Part of a small language model's weights.
Size: 8 layers, MLP 704 GeGLU, vocabulary 2048, 6.96M parameters.
Architecture: rotary positions, no biases in attention or MLP, tied embeddings, capped logits.
Training: 190M tokens, 3785 steps.
MLP neurons of a small language model. Each row is named by its layer, matrix (gate and up: input weights) and neuron, and shows model dimensions 128-223. Each number is 500 + 25 x the weight over its row's rms, rounded and kept within 0 to 999. Numbers have three digits each. A neuron's up and down rows have the sign that makes its largest values positive.
After each neuron's rows, "fires after" lists the tokens most often just before its 100 highest values on Wikipedia text that the model never trained on.

L2.gate101:507447538541473486542480529483485469476495453449448471493529508504539495457509472571497446501505502536460489473505492512517504509521496501483503452514500535508510528473481440484504503512498501522484504492523518484477529518497507500482482488484477500473482468542505476487522523553538485506
L2.up101:506521485547562528527513526463486518511498496461514493489487494498550514534509547490472523503451540498475525489524472482480546485530480532503506514496513489478538513471505508437514489513456482480510499483515501513494495522495455508463524502526515527500468485516513497434477475451503515468
fires after: "\n", "-", " (", " \"", "'"

L2.gate527:508487462512466526517507522519551465484548484524496463523463507495470483475501494526473506530455487506545529455454471488497479473547475491485487471492519454511534521488446444455525488496564490472494516504520526485529512508505517512479467506497474467491539503516482507506475478500518566518
L2.up527:520458526482532469490497539531523499537511518495531504468496495489482452462500527488510523474528501470476531512486541507486487502497521495516479492496552520518564526499475471499525481526498500470457511517431518438467490497444512530499514514554482506499522470506466494468502503501484496521
fires after: " the", "c", " K", " Bu", "|", " c"

L2.gate538:473515478498504463542513510502490481490478462511493509520484450474465479509526484467505436523475550471495513509488467528475496461510489513548475493506497518499531512511461502482526484510528494526541538478474494508535477510507542509472482516518453508527523485521473487491483534485503499489
L2.up538:495483511471540511493540543543486527505489490509478509476478519531501554485525504511484491451532486509511501505515514486462457506539515538498487475482473515489480474520478501539497493513506476512501521483512536475526478537514532481485507493517519453535530503485504468503544532457536520464
fires after: " ", "c", " of"

L2.gate313:544526474493503483540493498464511492501551497520514462546464454512441528521528488553514520488476511478515476500500464515525500524522482492471499496533515507514505518488465487514472509496526487514532484510476552554501485492563476533501507462517543504512506451505499512511494540480484514459
L2.up313:554481489506492476459475472481501504502509507454478463491498489534491477487506513478490520524465520479567509498523482558522549485496500496487496490533466468545494431502498517519551476548500532475531522491516492475471510461500462499496513501454495517513507512474490541450487549495472513508
fires after: " ", ".", "-", ",", " and", "|"

L2.gate397:528508541534482517523472510519522471519448448499501503545480497526505498539530460495529564503515515498469516531482468499523542473461480515486459492466481466506483547469511518491529471499505497558498507535502495493511490540543451507508512510474491525472520537473518489490472480526495528481
L2.up397:474482484502495536468484511539499514492499505449506492508464518501476495510535488544529491483460496453521501500518466504588510478484490505530496462511523492515494486515562486475490515471581504499505513519525526511532482520520503487494502524509509524533529513524473549489456488497484473511
fires after: " the", " The", " a", " A"

L2.gate609:519478535509387437518520559426524457466530479499542522508561501502518514470479511513491509489479511519494501503500485494459514452491488476518525476567505520520499494476472475490470509486513545512523463483510519516529485503521498503509525433505501551534551504495499511526469510515494509490
L2.up609:508503535520492500494480465492491498509480440505487466527517486520507455534538487538504543529487506479511431505475497520519541519508505474516498462499466447531469520481496539523528495447498516515534489514516529506521506484496487487493484481445490524505506526493519519472457520472517484517
fires after: " ", " p", " P", " Th", " |"

L2.gate628:497522504548514483532516527493540475487519487503544490514497482487501468508482477533497496523425529527527511483512464505452509494483513478522519520555492467481485521530444528541483511482519490521491494497496516519516493477515519541511460506511494517551522519461503503511444556478520511476
L2.up628:482491517517469543497519517486525512509464500477541456532535461523474496498497501526479533500482519483501543459535469487479486515478510446531482479496528450501539553493490521430479523481529479510500518521467553490502469502474494473515447481509501485533482506521499465506454497469488505466
fires after: " M", " in", "°", "P", "In", " Ca"

L2.gate100:476479543522468517534469511508523479535458523501480518492514474485529512526503495536539523515518508521483497476505509495545484458546474488524465491519503470493495449475527479489526523548540510491519512533510499544493480498518483553528520487470556488485559498511486468511484508530455539488
L2.up100:530505512498499492482484487519451536499519503557523513474493508506522539445501542475527517535520474499491474500472529531475501513533499514533518486510506507470520539464513467486512496498532520463487525476495455506506523488450506531502547499500470486523533452477507531519472484481519488485
fires after: " T", " G", " S", " g"

L2.gate165:496478493494505505492493474483527496485511535516508493514478505521451486502519464494536510479476524475513530504507504526514515493488496512518519527486516472505518531466477517492524512500506443492539483486503556512519477490488470462539525503577475542528552511525520541519470556544531466506
L2.up165:521508511525520503481527484522475488519500443496468486514520500471497469533499506475547486535484474489475514507556485472477478496529502497504466494497487492518502476538505450493472502487506520484495491507443537452549525514504525520522526567517482517528503513496451507517489508466518494550
fires after: " ", " T", " |", " (", ";", " S"

L2.gate288:495474511481494472513497496508514481494521481493503476508487475499504459510501473493482475510501487535508440534533471510494509459503454462537533477511513523497567511490483563482506531513539494483554463482524513486521492443542508482499483466486527502516492523499487519552475521514506531513
L2.up288:497531470513493495485505481490520458529493486463502480475537523499488525518516504525487497506552510475466491499528496536500498508509502513525512496553536468492455470521501502494447463517531508491512492534509481556501492495493478473461491458501507526474509487508546511483528575519498516477
fires after: " ", " well", " in", " K", " b"

L2.gate192:476505500562516531477484491541498463493448484533495537494500471505518543482474514486524507483506507533526480496476506476474495505534491495503452521517499492530475537505475499468514532530513556478487502482473485526529466520521502511471469511477476476547529524502486462501497555501471519491
L2.up192:511502538538541531534461463494529515467468491486560527478467524512498506528549478486498509481521474515525501526494528500518493500505493488503489536476450514468499491489524486521546558486517493498514530505577486487552525541517507508517521458507480500502530531485545474458493474525496509447
fires after: "g", " G", " H", " g", "z"

L2.gate315:491477495479474513483483499507511499508510494473513532506497455491500469497514471492523522498500509477492472447502525426516482481468459521519496460471516481510486510497493601476492517483523500464548526474504475491532480497496508472503495502446531539503447507478472479501467563501508502471
L2.up315:476460543533528467509494473525540517520524527491542519494509510501516496520472504527512519468492483480524540528493510447529491473492515520530510515495492486461525492519487484503478556512470464538522485501475496528512474467506474525485509508502466514480524558515545476472471465531523542468
fires after: " 3", " se", "U", " 1", " 4", " no"

L2.gate559:477478497473484520533528484463525541510479504511493475496516489487493503481528496494491486474530480497503488478484491507482522555503521491483523493519518495539472495496452517538473492533485525557492487523494545481518482488540508479458465531531515513521464508464484512507496534550499531475
L2.up559:505450453497483521488558503477497495432494469550475494495507495513500498536489512478525491495528513470502539487514508529515514492466523505477526517500510487523485472462490479489505512508476534464474495479452486555531483497534488503455500496559462499516514522501496505512527480513462510480
fires after: " |", ";", ","

L2.gate448:488489535519494494521526545464509460526509517509503496493516524458515515469509523507491503467496529494454515495472492499505508480482493477493500501442493502449504518500535516528449485517466484534513515530481465526475507475530502537480497554521478525510492500514496528525501475494520505499
L2.up448:505478484475536476536494536471515522478521536521516486504471494486545470500514499499485497492490475515470528501533504457560501502537498498462488445511499491442529474541516531472513529493498482467459506496498559519500502455477531490498485488481504476517508483485541544469495477529489495507
fires after: "\n", " \"", " (", "'", "et"

L2.gate703:482486477467468477490524529485460495477483484495516469509558483511521509509488447479531467511507531472495527527521452553500485480518488465507509557483507545528584505534444531502467493498492480530515539570517519510524467481459522446454503465481495486522493477516502532508471479476519548541
L2.up703:513536501524534488501482525547496518525476489445475527481495502490499528492467478485511449488497480506492488490472530524498509453484473502522536482454484486503482522506509553513534494474508507533533473507504508521497482554504485473504492504476554521524539488490471484512459550533520481495
fires after: "\n", " ", "-"

L2.gate96:511497527496503526558545551492511490513521512538513530476516504496498522504495513551504475503471458518426513509519438477479466515517543482494527528526498516497524471508520487525489548489528475509498530507493495486489503494493452522518436519515517546504480528487490536540498537545482500503
L2.up96:455501489531464486507466535455455507528495513531514483529497499466460526480483484443459472514480506480526511487507506496528501475534517528525553501498469527512478476467520475490544471535471514478493515534492528490475490476487456519510479504539502538520512504505489501550518525490485500509
fires after: " as", " in", " is", " 19", " As", " In"

L2.gate432:515512503508488489538451503490535482473508455498514535528523443568468522497490476506561519513479497544494474484512492518479469526490505514543493464484517480495506499474437533493484550470546482495509510496479493509503501480532512490490493495457477538506510496502505474499471525489483539506
L2.up432:509510495515529472548469471490524486504502523516486554443521487542490489537526497465499487460506495522513506478505488512493447532510532462497554479508501501468492447455474511475515514514464531509488509454532480452512500503493484495465536515468498515495506503519474511455509535502493516519
fires after: " F", " f", " O", " W", "o", " P"

L2.gate133:537556468520542522514509451458486515518540475482530507523491492518498469537513508497516508430483547483540548488513514529531527495518484499472501503556486470536520512495507496488524498469501511465486480457459482520504489530508479473535523472542489522498526502474524486503465480530481505491
L2.up133:475475534486483480475480483526475480488532519442474499467552487512551518483525511485546493477501522513439513493464525500509496472517481478477493524476514489485515488528463483494487507503503517523532553504530500486456469530472529477492475529462492471495465482524532490466531541481506542497
fires after: " |", ".", "-", ";", " of"

L2.gate138:505477518486494462465516492493493517506514472500482459495503503519535543485539479534487512498520506506543541516558488516460478487519462505496497478543493502483535490527497486491493508487497491510464494509545527482526496505527504485509486477484492510526567482461549488461473495505514508524
L2.up138:526459455490521524543509538526484519523466509502546467539479548485528498482506478498470538492460492493436516524503483502515511535509473484448519509509524458490489545474486503517486482506503520480463548548458492518468505503515488534511553491532493484521473462530527488549519519477510518490
fires after: "\n", " M", " ca", " \"", " Ca"

L2.gate214:522487525513479517511505533441509439471484438518492471490502482542511520455527506501482508491468513519484509497508504488512479469479508510514514550504487572500525504493473497518516546471510485503494473489481470495541473498517529471506463533501483488537480511521507449467448506480518537509
L2.up214:450509543515471511449511498507540480508470487461503504489537482479529479459474525488504461528487536468525494502468481515468474526488547491532514494477513510472488551465511492489451548506502517544478444524532492516530517464512510438502475473488504474506505457510495517496504492475512531524
fires after: " ", " P", " c"

L2.gate561:512488512488499557518523593503536486486505505472544472479496506450527499495511456488525526530471471486469519520485480530485472486530529508520495460529499523488515472542450464521505510505512484533487502507489479492501530475483527542511510496459511521530500464517499466508479511527500481462
L2.up561:498493515499502530518531511518479494538489531464495499553534476509514484460522532488516508513467470483499506532496452476529500471525550481530510510512515488498518508504524496510507487517551447538525525528450464486488480505495476536480472540526479445467493523509506466511524545493517514490
fires after: " in", " In", "In", " C"

L2.gate182:507502483481481472532486503470526490452529520522523510498505469493548524483497517530514511488471551524462499550523505513501461480498505533505484461520488519486536487515431460501462555475523453548531460518492512496496486505513510543487490509455495484467484535506505522542448511509448502465
L2.up182:489510441498487540502507525482509527502519508483489510447443547473541490509492524507493528470475522549487524525511492531512501534506506485503529528499484516497490443521466470538511534543524502454495497527493503510519498480539509522566549500510479511489518482532468506489543486507483531505
fires after: "s", " |", " In", "ef", "us", "n"

L2.gate38:490495493504485500565502527511497517500501518503531498491460509493500480505529512490487498490439467517498543473526494517491481440478496506499504475437525524510536462507501472514463502443500497525536525496484490481486505502481485496527517502513546471496505528457484463453480485500502543442
L2.up38:517488504470485489484492507564501494516479520504536473488494473478482487458441511445492531471484501483487509485538509486486520503523487504503435452524492543515468490550427508492529523541492507480488520504509521453476499543472493494494531503464491516560497495530498504516498522462464511538
fires after: " C", " ex", " c", "s", "c", "C"

L2.gate34:542490488536438518524493508483513514463508453515505508532480460496483487501464485503507529515497509500484468458498486539481482487520490474484481505520493508464511533446526473499504515470512511538505547517490548536501462512530483472525499473481501479498504418487499509507466516496496497497
L2.up34:481562514481474475484530504509515503458484558481498469516558517483498511491481506462500548524482470478481488498543482475502554483541500528480510486489484509519469466456468509525510507493493520491464497504499486497506505482522504448488532521506487523539521472500511474495482497517499474501
fires after: "le", " ", " Com", "re", " Su", "com"

L2.gate623:515479509515524487541500500536509467482469491487520508476532485481486470492464487505529532488500505517508513547476473571480509473500503559479530508497498484482535510545459562499474502480496518511469501498463498489490462430519543519506483505477505539516520504536482471493499529465504516504
L2.up623:498533496462483471504530484514499516454534498502515464490495515524511508472462512532479478479478479498473493524475488471518491524491518507520501492460490540476476491482519469498506524532510497501479488456512517471489501520517502451520510486496500472522531514491472425475486491513496507512
fires after: " ", " con"

L2.gate44:482522501508467507511461488478507495480493517516487487541453463518481508499494501538470514471471555471541482484526471538473502516489493521536464472503523521473540515510506512480528521510479486486523467504507508514529471491507506482511500474532502516525516540514469478491459545526469535554
L2.up44:481530464531525471495514487518490485493509457488510470530500524486531468555535489466493506457471507506517507495497481500526567525467503527522515496491463512462473542505532529473524471536486480495508467481514505500483474539510487498484499522496492515481471502516495499471524485503494490496
fires after: " ", " (", "\n", "-", "or"

L2.gate590:506480472492475495507501502508498496500504467482492487452491445535485529466481522520459465481481462523481469481486498490509525461508526525483526481499518502484498466457467498496484489492490504496464479465505518536533480476498498512504488504470472499476521454483513499461506519506506506503
L2.up590:518464480497490498518508510475508496543504471507483508535493492498489512457496493517536512412463526526513461518507515486517491506489488470512505535504510472465481511491513468493487544473546509493478509516533481501473454521512506520448475460531466494498477487462475499469537538477518452512
fires after: " in", " on", " In"

L2.gate95:501485527460534489490500496476520457414487491477516471487504453474522508513517496500510472473528472519512468471476514527498483492496505463535502510494525488512494483515521503524471485520493536477537479540489474534513526442511525464505509527482502519524478498510462538519485524471519554493
L2.up95:471476496474540514465486507489543489497548505537516520502534520455470492469520516472494471535504515536504534487502519487468473506475546484512488554527497486517485513540507511512499499471493508483473499525473489491473545471447505495489509514487489509511493534494516462505489445492487480519
fires after: "c", ")", " met", ",", " |", " P"

L2.gate293:488502473515507478523511512488483490497527491480486480501526463479520525477461537497495489521493499465451501491541500509495532465520487476507525528490538460476469496485509550480525500509514508488526508504488520537480448454504508479505505480519547507492489484498490488503491484558545517507
L2.up293:489489547494520460509490502486485536523523484558515448483486510514499514465488534465539514502502484483543512513489510517462479488492498524501480485534500499517460529489517503468500547490471505515508488520510476462521496480486529522541539477517517534510471473493497501513437478495487497496
fires after: " (", "-", "\n", " \"", "=="

L2.gate472:543511470493473535485517524480498491511525520505524513465505497461443510539494515498507483521521512494485475512518532496479506464490443460509433507512493476477458475465428488515509506483527487519484487514509442512496506525504499501524506488496510537485487484541520447520461514448484513470
L2.up472:501515502470488528501484486453473528510503493484523519518518498516537521516447489452517485505465495522506506525528498470527496481508465512504507556552513483452473480474484505523505495535471537543486501509536501508499515495495469487469518470490472543511488518483476489515485480526470527476
fires after: " 1", "1", " 2", "′", " 3"

L2.gate193:491491528524500471539465521485500536505500505509482512488481468458538556470483505523508493480528495493485486462533514441538514501518489509501467480509480478484509505489477513475533515481504495486451524476476479528481518514510503489483463494476509454509503534513508560525472520500553498511
L2.up193:503462486524507502453534500512508479513451494472504510500485485540471500535473468535496527509504530508474473462482505456486498479496435535515516506483460437540489485527485522536469540501457482527472511519440494516562473529452503522495528510459486509538502529519536499498502510487471474507
fires after: "\n", "ation", " |", "M"

L2.gate231:511517501508474410503516526506519492518473480508510506475554475498497529475496490536519511540490508488467495516501496510503471512480468535475490478486521543527541476509478482528488549517535457531446517510494478511502474465532491489481507470507490474455550490489489511485471489529542491490
L2.up231:494517544481522479476487504506500534491530457539506485489468540471569478502502461531480503470493504495467504513502500471512526492492511545491502515483489517453494480468543494464540459521525513517491510513510508492481530504459484501542501506500501484492524476484515510470499426540485508505
fires after: "\n", " (", " \"", "-"

L2.gate86:520532460521519500523485552496513459492556476478483466497492478451473527485502495515496489493517475507531500523508484424472482529477544520492486492486502496457509544520501496544498491491526512480471473474543489532501491474479447517460523531468488530536516538445462511517464483521506509485
L2.up86:488548535545521520483488509493520486463515458544501458528479523505494497473467497520473493517493538478487448544481504519469521528496483483527514506530500501501512452477456535539509496512506496559510542508454503473513486489512482522530507511466541481489485529511488460466479510499508480508
fires after: " ", " (", "-", "e"

L2.gate610:457517505521464476502510518508518489468479483474490500543505497511507518471510516503526490524489514491508489509520506450472518463521507515530499514516508503480491481461502540465518546540474485534481492517499522527534460460508483516472546520516513541530532517505507479487453502534504502468
L2.up610:506452464550483514486511500551497496554524480466542492508471496518540501484455521503534486523548471492472466477529499467495544462527491490500504545500548482550521547534521517512517532511447520539507510515468539498496477505530480473544532493494535499501500497538454514523494508477502494529
fires after: " "

L2.gate618:559450461505472492523500501492532488511508505483500472472481434473487562482573506498515513524452485477503477466495475507500508530482510514488525492486535465467479501501524539515529484477504533505512494483495510531505470489511469503511547452476492542483499472476527495496479504492504499459
L2.up618:502489572527424500496476496530523485498466518534485507501503508546495505492512477493506507481476503504503495487476502494489495514494521508486518521503490501537496461519526487468513493469458490494454549497481485529507543494531495479494485491479476504515439501470470521541497532427483473511
fires after: "-", "\n", ".", "ri", "wi", "or"

L2.gate316:508469495464539529480501511476505473497480539512500488512496531457474560500493497489522442516469538520447492476472483470469497502487500505499491449499532527477505493479509520488490523493493524493505467473516477509511486502548511506506474502461493520512481529472475491499465498538521533471
L2.up316:509507453495486508482492524475531525560490486553514496502507507515494491514532460484488500524495511467482537479503500508476487511452537490532518488473487505476475509536544534520452486546497498450555520506494505482472485513534477482517484510487470517518526504500504472492500490527483515527
fires after: "\n", " of", "s", " to", " in"

L2.gate441:510519483456481521574521537491509483463532495544535511474517527444500487491488525533489505521447474505469493532565506518506491468477495522508580505488489484495533495524505510502513519488514503507530468549537511569526512505475493508507481479499515546532557510499453476442486507510514526503
L2.up441:469523513538509519510490500533519495495465483539511472520484470474496498471483501513519529478513482478472526510472502523483507583510499482491472480525470473483496545446487519521493499511501492513475506512523496526534551518473524538505509501462549541528519503483523497549495480493563501459
fires after: " ", "ne", " An", "e", "n"

L2.gate250:560523427457473499487510487488502465450520520517480503449478491545510504481485567512537491481538493521458503489459491491475466472504511489464494503524543505526581531485484490457493529482505489505489455560485465521484468514552505499464455509506522521486500497476500533529463516461498535491
L2.up250:513478460512496498466523504486492501512484494485458512473505482522536473494497519455510531477532508535493507509534452483472506529509510444483506518488509473479509485453440462511459524518487498497510484506530509491457508497570501477483474500499501452517488482486503527527518504478537475501
fires after: " |", "-", "%", "S", " "

L2.gate207:499480434472433506506463460478513506489501505540496508526470455526464487462474505481520505543438518510492470497490522512499471475435500499508532524496489495475470507458511521555490537498488499532535491501484492503541523549516422478518490511496488539482476521446469500485501492481496557493
L2.up207:505477486480561506488492519483521420517480492468495472497520456503508497496489560532530468498543502561488427483520480512478455528552487466485476450543512511512504486501490524495518504509500479501491502487468481495478487499505515482493481465488525512496483485478526523490513484467509462466
fires after: " F", ".", " f", " in", "f"

L2.gate436:494510472508495489505479533489516515461520506515500536525443477499515525523491466509489511523505530486499510444493504480468526517503479490527555503527523530456504472511453526517497494458525492501480458506464477527544511568566536519454505484505540500504486506477470545519496527498515482504
L2.up436:472460477500516512492458498510559515479497530516506471496495507484498467553496529524503499540494496469480524504463511490477489483505513459495521488498496549462489424477480475478465496496505515509512523528473475489553481482513510502491540454486511507545504522452488495526495478554492515542
fires after: " |", ",", " of", " the", "-"

L2.gate37:485513474470524481513502512506532450486536515517539507523482444467515530469479480512474482490522515476493450521524471494483497480506491559532555478467542513499544494515521547489514505511467520536509498522482527532564470509518484498528497488516503511511500481514548514487476565545568527535
L2.up37:485506523486456510492493466488482457533465516532509495497462504479541468546492485527475445532509502492526527518514516512462530449502491488492520495507474481555489560522515496516495506532459525552527523525482523504531518487528496502495502472454464473499499497483515524460540519502518521520
fires after: " ", "-", " un", " \"", " re"

L2.gate664:514520506494445493560492486531476556489459505526509519455506485529482491506501514490510497474507487466490435474531523466490500503511531485513471479509506461524503502488465501504459523493532535478473510523536496495513465516547472493495514480491457544464491486448480519456441558525492490498
L2.up664:568491520487558458479525532504545493492488495489507487482562513521499483505498488531498481509480499507494510477483538522490480518506529489532494503539474515491498500504479490509482501459471493499410491466479478493555497534497500517501551494507470530503497488490480489534496468467480465516
fires after: " |", " M", " ", " Pla", "M", ":"

L2.gate266:488459462494491494532465519482492443489477481469482506515525470541508509499475487471517473458475490530484457491478489490519491497490485519508484548534510502439460498521510545536460501527504527495528485547451491494556516481584491505496449479522532479518470476510459468531518503467505546472
L2.up266:470504502453490480500528541448508491510513497497526471476518498480482495512541462479524469452531479459496480476518480502492539495491535515521463500512525528520475487479511476491527472492476470495504477573480503516515519508488505512508487519506472497544564513500515490488503534501479505509
fires after: " |", " ", ":"

L2.gate517:505505465521466500539543533483466497500527527476450498491494484509502536469498478498529454505473476527496530456482467528519529471513495491482499470491519486497504472525477470498492517503550494524445483507488498527492450507480483515427476526482507488494507474503504536538499546512520524510
L2.up517:518533525473510526490460503489532471489478548518522502525517509454492468516478536580523532496481479518468522521504510536450450512500494498487472533516494475488520472483490520497453490502531486476546483498493550519542489474486458512558540493520483518492499511540471502506502507545478487540
fires after: " it", " It", " This", "S", " Best", " the"

L2.gate329:525548501523489453489463506501513505463467459537531496505513458497533526513517508501464502484443509520480525510473506510532526452472481487474476509510536452525533493506486531483493522476494480551506476530469501511505496512501568505471487479541527532494518490470523518508509503523506456558
L2.up329:481501440549510522491491520492469484515514526489485489510468523500474520516513490493507501505459509493482511472523481505527470466480506519500474496514531513483488526443461469453515517486503538518510549514472479485570486469519492506535500533530503510537467497474531501511480493478493534454
fires after: " the", " |", ":", " of", ","

L2.gate554:518498469526484492539514504460477448527521487500520495460492505521511514525535494508521523477445518510531482512527480461518499477524465482476473484509481499488523494515491474501523530460549486503530530498548447518481455475517477525494518486473505517498516489515531487461430472522492536478
L2.up554:479461440496475535465519503497540521486473520527505479463456505525500507467484519476487477495499525483506494532496493482505532487512476527512486503452498496584484507513530494489530513494514468517464503579516515470464498519515510526495557470461503511468494503493475494460502526500505492525
fires after: " the", "ga", " The", " to", " mi", " His"

L2.gate169:478491482488482486501463487477480509462567487494515471543450453519504498486474474516560493480512479514482479487486539510523518442478486511497510471498540531471497491530463491499555515530535485503508495510489517508528456502519478474483508496478493503492489493526475506556480482492482515489
L2.up169:455532473475497489501477480523520513485484490461486476484558532491433485483492550518531482526507472504497474492491512482500467493490485475476515486502544489489525495454511500506513466506506503519538531496471487499506499491489464466557510512475435514488513500514461491508452497482538500569
fires after: " ", "th", "li", "le", "ma", "lu"

L2.gate449:505489461518444525501517563538525480509484468536519506513500493481466505498519498469531488512485506491499512485521457510520511489529522537532531480514510525515473488516457507484526485506530547502469511499484527516526449504555525501528524502492517528438502487503542495513528511498493507508
L2.up449:529527498484479492520487481509453513465532486526472475496503450494518470489498527549502558510494508475505498472510480491493469474515496469496487516513474488474488513471550504534490509505523505500502481461454522494499524443490515509487507504483453473552503478477499457466525544481531524493
fires after: " ", ".", " of", " |"

L2.gate80:543469474525472477574441509486509485498494510516487508453475454511475536500526505515515512482462504490519483533490494508498468446528449479513468495499530495535557533487482524510507536561489515518507535520472493551540473495476491502515473492484509529496492507485510468499482495472499520474
L2.up80:478456499478467440517504456496521475497502501522465516510473516474490479490507507532468496534544488476519455486506462522464479496482514492464426498497501471511514485470456542433522478485475511507476484514482495534494455488425518507473472484477502465511511500524508530524522458507516485508
fires after: "\n", "f"

L2.gate698:541518492476496457534503515519587447491522491523542499510497480472510513469479509500501503484496471496431442511489509477534531559466506507490537514482505535523514553477468518528515542518476484575503475479478472543552499489488515471524485487520501524506480518504486509505469474474503512500
L2.up698:505480504459498524484416469479541523455499513518497494515469495480464441532506452534515497504514509560512470529478528502499451517489512472517486503459487481459489482490499547514519538515485573512516515477484489530479501475494482498467495486451504513515502489536459475457553507501511509537
fires after: " comp", "un", "en", "if", " f", " d"

L2.gate126:508472469489480507548486512532550465490545482500490499516448500500459505468501520501488532526522501505527492445492460491509476475436484542490482487512522466470469517506504523508487510518527475491527505537506504494482508494509540466459429498530476539520502547524466475476470537545508471508
L2.up126:526482524489516472495522536515501497500459483517528475538501529455469496499487497519511519486510498454489490528445504542524511503483506522514520471498518500517484511524519509473495513530516541481497468511472547522512492477489457505540452502464524531499492492496541519488496534465501512492
fires after: " c", " w", " C", " W", " Sh"

L2.gate446:542486540502478474516505514505499542506450520488506504519464508485467566441499493489494522521456539506461498523494478485493489502516496485490501501468493481495517519479454435514519533489491495497519468473505474532458462476504522533477508499497444523468481545501485498470517482459511483453
L2.up446:522481492476507484519508500502538538510472547500513505482480534546444515502480495527461500481473498503474501487542545453493480475543526474469508524516517526520524517502516436508445526472489543483530488490501476532461504485513496521468516514500524486459470481478522545427514505450516499519
fires after: " in", " until", " after", "After", "e", " before"

L2.gate656:458531474531499477500527490482520491480517542530499485480452489518513489474503457520519485486505557505503490503503506470484496495460529552510433480469486481482464507519486470526537513504451441501473479487508510466500490488462506490468508475474526483469512546483471472441477517516504526463
L2.up656:486493519520500516520475516494471513420511530470504478461493527475519487476520511491504464530483490475504525480520462503507522501480510476543509531484489526500486481540524478487498487505513501525490492498509498493490509475484476483503504543531483480469524510536505501509496467510518526504
fires after: " ", "\n", "|", "ad", "in", " mo"

L2.gate617:519526506479531505516502524441544468497524505546490488512521541498513537470518521518507489484456493512480475494464498495524502541520501516505508468512472498423504539502498483531510499508481512515508476488506526477473512531525481510482493455488522474492511512507496510509528487525501507480
L2.up617:500508529520492527470538502492542459504508514515485513541509478469463446485472507490472544506479488437493499496500528528495500453491521487494507473461485489473520480517502524483497458505444540501537505539521471529529494480484509473449503490504535529526565539469468498525491481530482491492
fires after: "al", " of", "par", " in", "-", "ri"

L2.gate492:503486481498495450470464475478517497503456502475469506468486468541486508518462543537489516479494529514502421503505486501512489492498445530469477511523458511468497502464463550500495516517491552506548450485535500512515502477506453471501520463500533524442516515528519509512476464498499533453
L2.up492:497499486475531496518485547497501493489472497468478495508450507478483526485494555539474510487494529512473479443480486497478536548467525484513483485478530497505464507486496524496477469512482520500488506519488534514524472490473501540524523532518485502497494506500490501479509470511503498472
fires after: "\n", "id", "ist", "arch", ".", "emb"

L2.gate72:504537470507508503524482577477561499483506471472545474507444499478504513496476498506505561471506498461495502461518463479531515525494482517503472484499517456514482493497507529514522538477540525468487495514531499494514537499520492487482553528492498499514497487478471517475473569475482482484
L2.up72:461518490507518495498499486455476490496505532516515506561487497509468497478474518545502483523516514494512502477475472486502468470453536480470490523500513498526546503462507501542474540580487569505480499459519493482515534458505504510546483480459564474525508492471493437503466449468516518503
fires after: " ", " (", " \"", "-", "\n", "ce"

L2.gate321:525448475523473504501501539491504454519522505455499503472460495526458468488490491487470529528517504490509570512483492524502486483497514491502488483499477490491486533478523507514512478488536536475556459510477499509486520488488545527487499499460480488472495492512508501525518542493523511521
L2.up321:485487569477487485522460506527447456517533519516493500545467527528501520447506491520542442506519487453505471511493511495489500473498548532504478518501509482562525525524497479537499497505488507505511520481493474475492506562511437501510456506474473515496461505472496485512504460499461506484
fires after: " the", " of", " C", " a", " c"